Part of a small language model's weights.
Architecture: RMSNorm before each block, rotary positions, no biases in attention or MLP, untied embeddings.
Training: a variant of Muon for these matrices, 10921 steps.
MLP neurons of a small language model. Each row is named by its layer, matrix (gate and up: input weights) and neuron, and shows model dimensions 0-127. Each number is 128 + 24 x the weight over its row's rms, rounded and kept within 0 to 255. Numbers have three digits each. A neuron's up and down rows have the sign that makes its largest values positive.
A block is one neuron, or neurons of one layer that tend to fire together. After each block is what it responds to, as a language model described it from the Wikipedia text at the highest values.

L3.gate283:166144123123126140121123179118139139150112152122147177155129126113153151128118094120084137161144114127106146144148077126154134134148117146149138107129111094136145139093118108134115144137153116132129099131138146105152155144163123140092116146104120125097127127125128182140117136103141110097113132125137134100188134133165128159134125158117134128115083097145120206132088136125115124155173
L3.up283:139128160143145128165129126133124107139123121086174110135065108142124113163101104124153101075090168146141144136138135116155091139146138105130143078164098144092106151109130124121132080106120128114118108117132118089124127140078133172103136086114128125135134137146141093142118115090149167161126139106114099121128133118129125102112142128161138125125124140162090182119097137119107112076102
L3.gate309:153078109086136136132103201114116154138133075154090143123059117115093130142135108151119128123119118185103073155166093120134126130126113101146128155133143152162158114118128106117080147135130095154167156143145141100133123114093130124134106144143082132132133126151104154165122092132121091130114142128086089091129144126145127111080125100189111118116128090112153190111101157129117156121112
L3.up309:159133098135123147145115187097102135147113187133146121136122140182094101118131117107126172110135113116129140113091154130152122126124103102153148166138105145171125171104075126171119056107165099128141126083136147120102137113140116129155139115134137112157140145133110160119138150132118129159126080107143123120120073165145131116115120145123118155138133158156146129162157155151101131114111
L3.gate382:097143143087124132160128117148124145115135098133124105121076160140134141129095124122127120105163144178127119098126103158091125108094101160109107146107115133132107156149114144169128111130104125114112125107134109127156127134119149098140110133126149140158125136158145111099119083107134135152139095078129103120158113103180192116118132155143112167158102082121142138108131098111136142115123
L3.up382:141143152108125142129143105100179111104095105126162159126134102124157101144096143139115115138119141117115086104116131098099178151174113141144177132134116131157099128129144147125145119130136154113111120149098111157111137085112143154132096140160162103155132123102102154111130160123158119140104137136149133090188117114175132183153128186171129136143102105155107170141138112161088167076123
L3.gate469:177100123128057109124128118133098084115145115150154104102136087090135111112092113079101112140137124090145119155106124130128155111096105135092136089111103110158130119135141136112107121121112152120072135053159125127133155124099152133108127114137103105131073086131124151110136110104108113138137125104142101111126118116125119125145096127120157150135122090181121136133090164115114161094096
L3.up469:117108123106097134104080128157132155104125136150107119109117075096108103140147116173097124173105163139095151137140167096160108110163115128088111125092178137121126125128133114120123123140153133149082116161110148138138093114112085147113118137107139073132135136114146092101134103101101121133102124141136130076085123058167166168143171161121128050095144149120108157151141107152100130131132
L3.gate514:151097113120174189118137122125153141140102087151129138147158112145116155122129100104120130149113172114106117103144185145107152129113093143127149184117120100119150138112164125171117139159132143115143116097165153128134130108147132144107167126132123116115129121146150135167136155144103159098138137145139144143140140153137121125126129145107175119130108147136158137075072127125122154110134
L3.up514:203160136129103145100139096158136135165121130160139102138109133162123162117146128136132116111123150137104108127150134135137107122131148149081098104120110111114070164159170162179138145138148120071144141102163125121100128149131163117124111153132137155121120136135096118117148158090124179086115149107153103118109149148118090120143118121147138087165121133114107139134107095126115134131181
L3.gate767:174103162179086133151171115099130156151130127140126159103150140163142119112166151087097134164100083129087081130079135117103126157100110155127151111130166078089135146126099117133123109111102144140128143116103133094122069151107129119104143138144096107106116128133174058106097126103073113152143102112136124088167126146131086149153114169108183143164129121119128141128148118106150153172141
L3.up767:192152139117157087140180116110150105142115143093123135136132122138165115162100146095150128122163122104090098097133135079142071109159089123101107117111116127145132135136137157147119115104128123118158146121101162135115139147163137123147133106187091141139125147101136085106153100120112148114145153139127125131138135144160123154080117161119098114166126159138140128121132128129158155166166
L3.gate848:127114129115104132080104134133126151131143102150142149144124096168097110133149084117085126107104140114089121079113099160116164137157163130124153103126081173145101145161092126119124119096113129085143164139105132137099119091130168145081149113116131105132129104121164156119153145128139137111130123107122137145149157130116119114114169163115135091166093112084107164079149149174139136163137
L3.up848:171126145131145141086101159129130122149115087179115099119153135186100095141148128110108143154108128121123175108097118132156095087141137124145114126100134170116142111143203117104129126164122157102116136100082113122110164105134130101135165135088131134142082109129113126117094132107095109203104157130087172091144112124172127118142130162085133097186127182119103179148136126109154100106103
L3.gate1015:115137114137094131143162126125153143115128136102131173149110114148123153127111099136099146101153101164116178095087143148149133132103125091088136099125145092129152152127110147110075111171114087115158102123127132144099105111112165115111123127152144169125115108124110159118140112143133108117124117151117120107155116146116110144146165164118138151161118098091137094123133114089127143123114
L3.up1015:110132122145136137128184111140143121121171121153117192117141110166099121126160118096101097132159142165164144145115122129133156112147121121152100121148111141073084128099165141131107103133088121116153110091134115146130104092101123103117073152158133146086122096112111135093148114110103151133140099135125144131122118125172107172127129152150108141113149101124112110133180142097165124114162
Description: Mid-word name fragments. Inner word-piece fragments inside long, mostly Slavic or foreign proper names, such as the k in Zielinski, Gorski, Smolensk, Sverdlovsk.

L4.gate163:082100152157168129179145181083092136115098154135151149144098111131143129136106136110145176096108152149125107125075099120103129150139079123084143137173098141126105154121138146174115125134147091142150120158134134116122150147164137150101127121172155122092110141148137136132146143114123142131140106101140133161126101114130114130093130106104133143121130100081122060120108157133128135170134
L4.up163:123168129096165135171116119143136166161119150132120135140091188119093124134131119123146135134106122163124139143130117123150085127162132088120141113089088112142124111168093114142130122133158196176134167147165124172137138115112075113128153101118162120137157188117139158127127152134110125109117120143093146153138145118132157116136134143144105121123124088149160106137089140154136164122128
Description: Indefinite article "a". Fires on the indefinite article a or A starting a noun phrase, often appositive after a comma: "the Berghotel, a three-story", "was a Top 40"; sometimes fires on word-internal a-like fragments.

L3.gate114:143114141150132091133098113164109128141147146151138085141114118171102114115144139116112151134148122130079132116103139142112103114087149113076154135113101099120151116158143143136131113153085140132130109099180138093154151134180171135144133142132143122147100146123121144104099118091169106109131127155129117150128093134151170098066113098117116159125091143137165128071127103128199144111129
L3.up114:129184107119122124123121145084141121134113129140083111132091086107110100177145105119106138154141122087109100145137099150129120182139164132079129151116107116119155167185107096141130123167133125122099149153133136137110147113110101115126151186136142127117087103101140147114133163117120126146145146106137108153148158151161157136145147139141143171128155087151176154102153144087140089108132
L3.gate232:108102188102148130112155117132135136146117134137126133165118157110165155096127120122102153109120146121133115098191130162103109144164134135128119113128114123133106104164119120165118148168104118126159158145124105131131134117116111147185157149159136095144125166127119154159136133161108108118129150148146107136161085103092098163096103107128117114115090130140146136143118116105157167082113
L3.up232:070104131170136127132177170100153100179134159123116099119118105120121127126165063123122116154130127150110113185145094152117160163116097128187140122099111147110140105148159141162131098148144118125165105148144112137099104155110124115168137108065150144139117101134122144123102159108102098104163157158075124128130118140129119116114130116165116172179119131148151127115166116080104120129132
L3.gate431:128150104091149108113105154113164141133165122178114116138133116157112153095127108120073144124168124119156125117131146095123149151145147143108121180132095108126089130140116129128127129153109104143144137106122109100133120120109097114170149105149146130120156118088118155097083111116092130150147160149080126117100116114100126121135133107141123111107090105122127142089138119101186158116113
L3.up431:125101143163112119136113105139127168133103139187131107186125113134135163154111097161126132092131142123126098082170191147092147121091136139154140119146117162164124142158130103139130144118152139103103149111123105188125178104128191151170215120163132113142145131096098126114097148167134146095135139090129094158109131097131110153136153110130125135131144113130123142119130120126150185114112
L3.gate594:134122154145117096147128150105080149131094105117136105110169125129129144039107088137117119065109144130122146147122101146136133130185067100137123128114127157106126123075128154153135142126143144105134120131079104169123125087118158140136166140128094150147051149109110153093107099136131096141122125103161105096134109109084131109124137097111107128173105144117130140099096128156108169112091
L3.up594:106133166103131103126117087124109146120094098139120115112131115139127127110126113131155093117128135174142124144145108180149071139171067100093116129075106125151138144112133122126129098116132136087107144173118101125107144127162175135150088133119119114121123143139095072102100137142131093168106144068161111111153124117161070144106104102066123123130139137084138128128108153104143132102170
L3.gate698:098172169139092105123128134110162113096173096130122107120141137129141141117139096115159124083079133152103089158124147152117101147185100136144132154130120123117078109094106101124126128103140113130140096104142131157127094156131131121181116109134137101111125157131090102151115180145105082124149120132151073132149110103146114160110103115121128110132091106110107105091123112146111088118130
L3.up698:092169112133146116108157160106119111135154133119125114155087126125166105093144163141110088122122104108104131139119117151152147163097120109136130130102104159109158165127141149135095142074123116141104135137165134126121171113117176136178171152113138097094118132151115120093111149141136092153137130126147134149135132157117115124075137140116159059111115141105176107180106112118131130137137
L3.gate706:129065141147126125111128096130133129178126136151143133185109071152163130131138184133140173132162122103133119154141143110129144128094178120147147108087104177158136084168166088082139118112089104131128190100117157115133121122157141086138158164152136107109146149127148114102123126134122108097160138092169111135134132145136157127129143139102131097137143120129140145157153099098135130127088
L3.up706:134136126116150136171145163110133142137125116117123102127149130115135156100142142176105182099100177067124132136102115164149187131107160098103160138134096114157178112165139084144099104138102128099156134090087118131166146164122148199102128137114144113126112152121139117133101150116140110122139110118145096115144125072115138155111145140087132165140155146140150188083137145132106136151091
L3.gate788:132137094183135160113130098147157116146110113134113123152144145102166129134127170107119152113123141096151111126131152140120123133110137115145122145119091167119153153127108155154135127137126143148165177149142157164113090165139136073129128152137161141146146139090137130107120158160126114118099154128126137137112128118118120134120127123118147100091131136115116140137142146120141113135121
L3.up788:075132114148120149117117101128102112120122117171122169141107114124146134107151156160136101168137111128108147141111138144174169153184177109115075124150106104131119152091136119119188141144107152111121115117097126137125170104118136143161108133107130112112127131106131119119096107124131144133124137113143071144160180103137112172102157115154146129116147089168162165154099121127148163159110
L3.gate934:095100107143121158119142135137107111118116126156135099126113157170185124117154131070072105070129102115164117101104105138115143154118111164125123128147142141139110167123086107121113127118116156132153157113138112121158118094121182123089161096158117153147151161140129158112174105115147083126082117136114110174130098122136148090101103116111150108153147114143121165137079131170093094108113
L3.up934:112134091112138085178127101120112107155142121157081106086129094093093125141119077090151107157111156135170146151140118085159131106074139099139098109129168154147117146125135123118108114106161128106139126160132125146110143179131106103137119136116156117159124144138136166132129094113134147130125123126109120144116129131120132092133105103122147135147127159129141126134103145114167128176146
Description: Determiners opening noun phrases. Articles like the, a, an starting a new noun phrase after clause breaks, prepositions or dashes, plus the line break after Wikipedia article titles.

L4.gate1015:116105105110115119129076129151158125137131112107116102151123145135090083110147122128122138132109164107100105116154105084110132163122101118124104123137158103087112139117123154117129115165127134179114105139185122129117134131126145119125142092119073112129163114128137159154129141152135176124092124180072152132192143178214136110130079135109156134120098126120096101157127086086117085155131
L4.up1015:167125159130173129119156113139131094145168135158128144102129127130108115086102130103115099124097123131118130108161116140103126139126106137123113126220126137116146117145099138123096151127174166114124155160160140130101113104155121057104107145135142163145099122173139131130112135137122139120093154122128132137188121160124123107129073131134135085123105139102102167094115121124149095133113
Description: Mid-word consonant fragments. Single-consonant word pieces (k, r, m, n) inside multi-piece names, mostly Slavic surnames and places like Zielinski, Plevitskaya, Nevyansk, plus other broken-up words.

L3.gate30:130095148134070107165106158156177163121143145090151113105121131158105137126113101122129160160105152123110146133124129125155154079205121099141099135105093116116144099105125094162127132169130112117094070090142156160154115155109130121077167087142160151148152134117102125183107139139108128115099126129131182117129083157151148106154109122212107147122138140114113159153108137169147146096099
L3.up30:139158113146125142140160087118113111137085137123156143109137188131116098129125137091138136151136129053070174120106122139140132107091080085115164198128140137152108107082127137108118172156110120136117117120115178159088137117168151167159110146141134093095161142156124108160164146125145112134116137106138136128110098081161100134124128123130141081127149137119151143118091130105138085107126
L3.gate230:111093120136118090111144109120162142149109118143148126130128127159162171182130106159078163175169099099114166089133128135137139118120142094110134111116106119143151121142104103143133133091140127138110132116173156179169099182129105107122096199120149141149135112127138132154106154101177106106113114089125151145146136130151124070115112121148165131116103093132145118096135099126111115102087
L3.up230:134126128151113096133121171101135141118106174092143159146110109097115141098175108130128137139147097175179128134124125074149185139139140116130179114142169075140138130161158136188154091141132145111095134130140151122109155132127145127116147087099102102112148118176127117118123177162113173090117142168104139093155124120118122119127099134149108140067126127171172106093109164151099161155146
L3.gate303:147120122164131144123110122153123112124115142150152121105081133090116118127139133134126127150123121166074086101145103110128077153116082142125165098131139135084099099160111138145053147154094137125082138089124132130120170131130135164120142136155132118126138125113092136150169113134145123083137068156128103110122110121115107117147105112141159150105125126192147156114087179065107133117122
L3.up303:188147130145127169146135182128175132147166143129124156079094097120142179112148115105118152110125114125100103104142122131167156135074104163145104122092118097112146113128093167145093111091118129108117168160144145119133145144139067125103165157128142127165120139138114099174176183133086169140116117128148154166119136103174134121146150114135099129137131152117134133135087175150164161181175
L3.gate520:132130096124104131131158114139099097135154145155135136152147100168111109111093135127145114138121100113120115159144126124121164137098137153193132108110107126131148130152101122137112126119098112143112137124122094103092089131143113115117092118088078113132135110142162093113138107154145120069118172113135125091138140176157142113135108135079154124140170111116206159137126115184109104120126
L3.up520:112146113096138166111148113125100087137142117132103166110092082142145117100155087142110114149131144153127120156081088126146155171151122146090138128144113130129161128146133181159132136111164133082157141083108174168112094110152172086127056138132103150121113159131156151099151167090130105148138141109057156123140087123152099124130128120119155116131139097125125121083118131127112139137072
L3.gate552:125087124172119114129138130101124098120123137151140098148133126139124121095131083148177187151117110117161111106111132124108102091098120124130092161123137137109114170125126138111149118120134129177089143170131140147121103147124086172106129173158128120109144079152127090146032066116101118133109106153133154104154089148137104114098111120152084129118147116119160147144108137140122147138127
L3.up552:122069117143156140149121131128131141130131126128145168144134118089129154105213128144112163107136113147111077162105136122079103117114123098170096130157104115183169136148161130104166110131194102097124145141115131113125150158123138164130143111131085091127124101149122127164103102142128124118153143118124149100114103147149120136125163146140108090137094117086133130130115093122101182107117
L3.gate582:127128150172134153089106127170114101177150151106121140121146129143122159113160104119121104092128113129151121111119141123108101111129112122106182140113170109113130129138136149101142120136106142117141085153113119121114112140161121107089091091115087145134160119102133114142099130133187117126121128140146133107132105089171155129167097130122147142110125141127142151172107090162079105131120
L3.up582:151165098125147132124086134168138143124133123136121150117171129123152130102115115140110190117166105134140128158089142129112119099117111148150142155117136095100183133132080146122102075082078120112098108157137130111168139134135114096097081160121099139150134135157162147183106129130119126143128112169138158157153098112127118109170099133150159162108186161128142125108137126150112126147134
L3.gate806:125106108152152140171124133137122097119123161131148108164166100123164145137130169138154139137098091130153137134099093132139138117123087085135134130135107121135107150118132144114156121101152135175167122126145089145106143136099093118129134162139141142068139131128143093121090116155124150125100059150129095102121104120140147155130145146096129089088150108148102133121114136124113135126108
L3.up806:162159155108142119155097124119108099128116185123116102134097123148116158052125124127167115149173097085118121086135166126125127128130114136103122115104122076195101140080116109111111093109111102119170158134149113155160143167147164123141108120125134120107093175137093101104156142110157117147147148141156122123152115113140092131165134125150124149144123118114153139121121160170125146127141
L3.gate905:143162154161100132132134182117114126156101146137125104109114129146152126136104121109114100154164133138172136090108140169153121108119136108140118102111129131125197120087157155077122134157152131157106128120124141143125166146131127139112116106124132125146121108108095096118146122129129147091139151127130170118138126115115126116142106107132115151105101129156139134105098085120141116127133
L3.up905:129098115088146188143091173135109083142116092125152096127129087084136121125145119116118130107104175159131151090108161124103144141125157122129084108119142122101118117105162151114133157160092137155122112122137157149079144143126141113196101101124130161088138109155109142139115090111083098125142097148123132112169161105121069121150132130171100156113102159103155186101128118143143171097156
Description: Mid-word pieces after prefixes. Word pieces that continue a word right after a prefix or opening fragment, e.g. pre-reg(ister), bioc-hem(ical), counter-att(ack), over-he(ating); sometimes "not".

L2.gate63:138160133111138127140138128155150131139089087128108095129098139142112136180121096082122122130097116119129129142106130152146124134168116154091115114166094093123135109134113153144149119177087120148091149145139166150086121112122173107116129154123150144155119117139126120150126132157148170137140114155117158126151128115091134113144114170124154101069138126161102116125118110072156114158152
L2.up63:098122138113134108110109123161146124151136139131098144107108121146091187160106124140147134112144095100111145112126084112140139104088130128095102105129151145123128159131112116154143136112117113118151137176118128101124150110109148060120171154117133066152107127138140144145170134186151176144143139094078138126150128140119120115119123145114169076139126149151099137102081135106151129166145
L2.gate460:148193096141118119145067118142106167164148145176089117127129153122118153126127148121108098113142108090115143133176117105164156134160142147126137133121094144126107089128112177094131101134129119087113143133119131110108144135125075142121088118141135113139112176148132160126112158110135125147146148136166134152136100139140134175167114173097114141151127159111159120166122158129127142115137
L2.up460:156189104170193115117120136135131171133117176154121132086126140119150140122098170124124142133122090114125117129167100122124128113138106134148134149124125139141140097117164184128089098128129127118126110160143127127134162158125105113159115116143128093166152133134157088104109132093124142132182163113159147137169130135153120133113141166096182116112135073108132191126116118124118107132155
L2.gate531:080138100146159128071126115156109117126155151110177166090119132150108140154103124120148143156151106160163092114120140094156150151131145113105119118141152111153150137120151084139101180144139112098166153104115159144155136106107108145125135145132102120127102105118141146132163115130116108120159157124125142176103131099134116112132120121176155137125168148137084072170093141146088132107147
L2.up531:138132091127115123170121139114107152122118120116132091089127091139145118118134088084161155115110120150140144131166135128109092139141100113128131166125160148139075103087110108109172126131113143172124103077163135129142086129138079113133102139143096119118129125113121100129138153137118116143166125101106142177166107164154170131093087191153114125112150092154067151138127154150150125148119
L2.gate598:116140159105136108126095128084134126129113122131159124143128124079092139149138171137156144114087099111095118145127119113098159132147127138169121125098122092163127093129108113106103127099121113141141111118099139108136126084119131119121112133138121109116085121110172079136071166127129119132144162097153082127125101110127117098140150157155129120169144165100149142098111112150125118158114
L2.up598:109158124066100158126134146119114138134126125141090091150183153132087124129093147099090146138122123139100131164120140108127131103121180159164112180146121158114136154114098098117140150098121115127133154138150121151079102116100154154116118136139129162102117119142110127124122103132133091111180125113128125161119172165140127171112098114099131112122141126155094136145190123096126127095108
L2.gate627:147150157130132162146124170148122108142085122111149144102116136125119130170148104155153110086089173132175143144123099165153130124116154136152114164134121133129122136151110153083117168112146103112145120125158177148089098146138103131131120114130098166103152131123102147144105141152155112133125121115107126061122144131156120127101137133109087110152140130144142129108119118120163115070109
L2.up627:135175184106113157135114083134126117094112134100093129167112138098118104134090126122130171147166097094178130116126125113139148156098134137114092121148129098109128143148116145120169176152122138163120127106156122139093110095140109076124123140136103170147111164118134127148165108126113133144112133138078157082134127125088123114111110152135189137151158131102128103131104143141114113122136
L2.gate742:118110147095155148141117120162124098103098141140168164114155112118077112112105133116148153147092131141156162127115134116134128144135106150159129173096109102126167105088122121121110130103123083108138106111083148151090114122144108102165106132095146139115099119085173088105111110149167141100175144083101132120113107120171140115139109158116161141120155100142148118139149083133142117081111
L2.up742:170135084153144168133090097102160125086171153166146145154128117131144111102104136138112123136122093122121098151111097125110151107132135130118134120134121097149119158132112126108123121113141109103127084151123115113084112129151131142104105118092110119122132138159142094140139134150116114118155157091115165127136126117149109078126145186081094170102142110140145147134130116152144160147100
L2.gate815:133139133136135147130120118123133057135130108126129114110132113114112164090131175077127151144136092154145132138134138094132106132097082114136131130137109121142145146099083147131135129143103127118130137053118116099103134182118123119099134115095104130124124122096090100128115090118114112137092141140154170127156199123114129160113133108127151122145166124057129145078153141098104105155155
L2.up815:129142073128154101116103073138126126141124122124069115131126128081125106135137118105145117113115082127159129127148112110163104104123134133123100137153119135118123108089143137113110115140078095179180118121119150131136138111124154160136137103109150137110106142091108060137152111124137126155107144128137152138148143130157124128118111132125128097157098109092138115119112136112124111168087
L2.gate962:107167121125167103102147109117145158122140114132082168122140150108157126131135112131170162088144143144104153153123113077136129147127135108138150114110107150137112117114108168126089137085098116087107132078118138165116140125113136068112126142124144100110105124158133112102162143120138142118135104097118115137146093140147130131164144149136139155100180122107143132120133104107103114092127
L2.up962:139163139141147128101117114133105141134119172104119154118111145143163134135115086144172112149113160111115125127172120076129143106123134130164110130150134137093107137136148121117100126144126164129120144113133104133084158101126119101107143153135141177157097141131114116167122122136133114154155156089151121119108115122141122133137149141151182084105147109090149128152172159106105136157143
Description: Word-initial prefix fragments. Opening word pieces of longer words still to be completed, mostly prefixes like con-, sub-, reg-, post- (conurbation, conductor, suburban, regulate), also mid-name fragments in tables.

L2.gate258:109135133115080158084136126074146133114131086121124081119100152170133120087134115141171106113137122154105092110100102101135127143156073128128140139144106114125127138123153104118199102169062114148129157122130114159117120113111098125122151123139125119115124139079144141085120132150139103151149152088120087136139127122159100160110143138121178132155125116123099164097140126114134125087108
L2.up258:102146109092124136128149137092134113100133096135112139112121138141160135136135111179137086134125138143131115092111078134107123146161109151116115129175079128118173091090162114184166107142120110137135113131138101168135110143137128131158122124136129089119138119077129136118111133146123139138175095109125120097165111149098133098127135120123142088153108133159121171078103137140115155111107
L2.gate320:101137161122125131102127167141141068109108104132075104157139158133158146120131128157104171126143147159120145084117111162172128144137115089119147141087172157118148164136147087142121105141098149131129082137113133116183096149118136111138141115151127141172191116077135133120170127157150114131142102120112176123135108072148117127109163108095130127106138148141158089118140130127206131131101
L2.up320:099146119135134104109147145140126132083138151126135125158102141110123155084110118103170111101112117131121113114115115118160159145143089146108119115118092086149104093190141108140107112134109137130126114085136115106149120162104158122147113122159128130156156146156155128140152095139120176159120089166137145100181094092156135162167103142155141110140116123148165157101117110137126139101115
L2.gate548:079139115151096107141125165106155104158123174122130142115117128133142135128144127138143112095182115141090101130131124140138129088156144135140127116129103121120116119166124096126119120128108116165121124104109093142108086155137146133142169109125129110118106101090121135091111111118121127129162103151136085112146124120118151196137152118111115122170112087125134133099147145104146156095098
L2.up548:108124102101116168184128159109163093142138140137138115135122190142149118139149155186112122120084128132125111104149140141096133097113092148124165149108121126147142116097114109151132115124130135123114094125131170145121121098143130160120159146165073137101141148131102138134070087128119164150194120128119116138157142145094116122142094165107149090152132122154124117177111121126129151109122
L2.gate635:083131141113136143125141123125128143115124105093111134086109126133107109144128176112148144117156152109085121078107157178084120153121104106136156160160135114159153129108159135147128132092147099135164137092132135149147129136134126112111135149104172126112092149092107100125128129155106129102108112091163129118150113144132132140116124174157121150099087169122142123110156067136144131123110
L2.up635:109179092125150117193112166141161152145115113146154113132089171110121122128117144072157151079148149139086138109113159112142122156179105139150149138158130098142132137104161138136197100137119102098148125135147113140137097163120168094162122138132131127143164111075091112117171134108105138117159086121155162110160100164124151136127139163117130137123088123152115151081151095143163145137069
L2.gate778:181140144139130118122154127101189141144101119125125095128166079128123137107150105127144117117097150159124080103181158153187146150127100120153145132099154135143124141081143104139172119112117104141126148118165112126161099153138136145140094116129114092115105151074111112141109140120106109140189070162136084105128104136120109130157151126138135135112070127167126196083149150131159104139122
L2.up778:132134138123109123130117124090151180143119076131149106141138119129108136142105186138122143116144133154113120118101130107114068131147126116169119136160105125116109094155121098095147124132095157195124108160135131138141112130169176146205126135117136123150148106101123109149169118117104116143097104085129123139116167107119156143126115101173106108127177130166117174126167134088143104143130
L2.gate872:095126119131096117162088135115143107106116111151182115139114137138136121104141131168166143122169160109115074107138119161123123114146126139124144095141122156104126139125134112155157144123111154128082116137168170131130129124122138152121122155176155138181173077129096128088127089115156140155080152138156163127102140160119119126113125116144112127108132151143151127104133116112137154124111
L2.up872:117138145116154120130112131092133123102132114104105126178142171124106089114101151134122167109147165190164142112085105139115138150093108118131145139144108157122143102173122135144157154152090137156134139162092090137141136165136153113145098146133114104156080132127153152087133083129144127145091089129156144111155082140136099126148137168168118115103119120135111127107094093141128141082112
L2.gate960:098098167147145128123109191108119092110134102117133135144127129163088125127146140164134098118106158147121115145129086136122097119112090128129147165144172102118117126155160099158141115128133125179091129134105124113123131134125110147116108138120153110147128111122102129171125165169107162115141140092123130155147106133156138088153197162131151136102109121117135160131156113115163119128135
L2.up960:139113163117085165131126155156127153141118113077127082094109144105128116093101099086139103127144178161106117148126137156166109112112122161131167105121193112112148169144175079086112110110111151153102159128135144161116095091156165107149154118126138086151122139157087116116105159157144124165097151139122125135138157135144069141107120134150160125104116119166110155137126150154122164117114
L2.gate1021:085130129117124176146140118143113097129090130163109136121110124133172121124101153102160133104109144102102110136119116088081113165125119113134165185140117155112131152106168154160160118097107122149109141114083116161135120110111109136123108106131138123116133130126149118104139130128142155175112120118127152089126135128106137084121133192129087135122153147154119137106130094131106157134134
L2.up1021:106124140086117150145116096092149143112129136135099145100167156068127149164119110086144089090149174134118113110140106110094116162121119137106109176161127135120152159095166150133141140120145073114137150123132125157120110128124117185139103120102126118150131164110159144107129143123100144140184115142095103136118071078125133074132138149123137136124079133108098103104113121156102124110138
Description: Place-name completions. Final word-piece or second word that completes a place name, mostly cities and countries, often in tables or lists, e.g. Luxembour-g, Stockhol-m, New York, Nash-ville.

L2.gate24:061087098117116142106091144103137144156092168154140055118125144140136101153108112116079149058158117123112156135138149150144153097120174115145162118138097122164127137094155112160136105158165120106129169124127165162143141142154136147103160136155103182113105118167135118127095107132147147124097159123096139133116119101097118135152140157126141115108148126180110121114162135156142125151104
L2.up24:078106090120118154115109110114150173129062149169122114126123141146143139132110120118102141091134121124106131130152164141161124113104194089168093137133102161135137080099108134120093114157128130186153102149137124152109116073136133127126167115156113174126108149133057137170112107109171145134106190150146115122149105102136150131126149123166118115105155105165145098130173150111148121155073
L2.gate366:160088161125132134165118153094151129138093171147139077109139105118128156127128105176174151119178125110111144083106131139166123169117089119134147118112127124083135095112101131135152109114128103126102098111114118199167138114140122139127106143119138102148162124086158103130110131103142135144102149145100130109120132126103126116147120155133156118133142121105128132125179141121100118148125
L2.up366:095116105150099098116137125113138137072208140114104157145136116148140168120147135144072149136121088128117154136135160093123109109143108108089155107117134099142142092125144149132137144130092165159108135139109127139145104125122111152190069135161086127122119092131133098141144145110113125083143124155135178139145159174129126162112144144070174133189157117109070132123138114144146139116119
L2.gate480:106103085123167160127098137140164157122114104121121089112154153142127152137160134114143092127166091117120157102139148134136182151114144109148120139152134163157122138158130116172129147118136110160123117126138148142091114112101166164142149139123178134124091168091129133108120152138126122121130109149146082135129134140138122109103113166180116172110170086149129137156157102119126146165136
L2.up480:169151144082169120116084150127165154106124129136148143083108145162117146159116102096165147134148120157094138132179108091109126168142176119153090179130117149117135118115122135130158133103160150136112091125105129156153123142135129100103128109126117134105138115111090146109132133122093147093081091136109132136151114132176157144135064202113111132143137132129139168191147106126127114136142
L2.gate499:072121091107073112112121160100138168100134157141178118107104154126135172168133156097106124100180115155113154107111126138119141112156136144154110160091105119121108117126133147105168154134136144179125138143135075100135140146100108160148129132078129135094104121111159136132147165134173150108090146115136113127154132109100127088090104163153140132139132083159123117101127115137090158153140
L2.up499:141137122129113126140143107110133108101093148153133095136167108111080106139157156155139098100133145080170116153149138148160154187122142106091186072114128125159144119122146104139142101165129084153085157050116147117148137121152112134139124120148113126099102150124085140115161129134111083145157101134113128142144136103112144151125084148111102141125141162149142141154143132146148125157161
L2.gate629:131138109128109116098147120111133138129148174140116070150131159113166120162145128141130138097117100114140144104169104113078102119135149164163058135139120127145145137132145114128122148088101125154156131133151117134152136149130124098159127135179119129121109153116146118128121111118123149104108181124143125143155145108124125111123116122080129139102157113140154136157137110136107118108129
L2.up629:122140066143133099157117118139157120118099154184126095122128084127136106161132103113084129153113104108137134137146090105138183126104116133136118103085153144172142160098141146126135135098103118156114125139126133153123111148140101131141139123148118141118111169095150161138113129094074117128129160125107109119107151153102110108128170139105107155132138066141112137123179136147131106144115
L2.gate763:159125138127078122160130122120068112104125132127118153129140143167101161080085127116119114152154139120114114134093151115122159114103114125111154130101095154098122092120098112138125128128138117132172143102114163148117127117119123153105112111149095117128122199138128130163099140118159182111113160138086114153155131117100120146124074123098105127142132136116110127109120148120096109149153
L2.up763:121055107157124066139136136093135133139118109138101107117095127126164092093136108116125118112105107135121112168164099109141096126126118189132117158092126147155105099123128169169146105097091159089126136093168167164177092133146141153147136124101108106112167165141142136117117205129102113081084160125099154148110098144086124136118127132144110120141124089132124104158163170160159088159119
L2.gate997:164137166128144116107112154124159139134137168148104130143149157160129113126152134075131167142193116113163139122162090112115139130112114151137111093087117136170141108116107113195155105143120108143133139139134100097136122097111149098107094115095115145134128158116122123160140124122130150151123150108105162159187116121161116130142112149096153135131114143157078082136142140092154122103154
L2.up997:137115124140128103123100110119135096130165145144131115144145170142112145120128150092094139115177107109152123133110152157123129131124134135065114095126125150155135100146145148124153082119149138124153102133142124118093140138124136120091101137093119199125077155114087149136105175135138111106181135128094148105151117150119150112089088121118145159103143109111105083118135109090134120097100
L2.gate1005:094130152154083142140137136132090140112147137146123084114157137114112133121151142099140119118169083173128075134106123093145144134127144171149107125150122141149145110131077151121156130136108115115105155137136102131134177130176105156121096138141138059093115138098151105122120112118145159148139139138117125158138115109184171150099146145170139126123136118148147108114119137139138114119090
L2.up1005:128132175125143087144143140114129150096117140100111131115127148117176165139160153124145114118146114161141088137115066132087122105135096162140160171121128196110140124078102177154110142154113129114141134091118149120112134163160070127111138125148161120094119149124131162111107122089095143134120132145133131154122146074141108105119110145144113117121124127095103101134173131110127132113112
Description: Article-start line breaks. Line breaks right before Wikipedia body text begins, after a title and short description (Austrian journalist, 1999 single) or after headings like ==History==.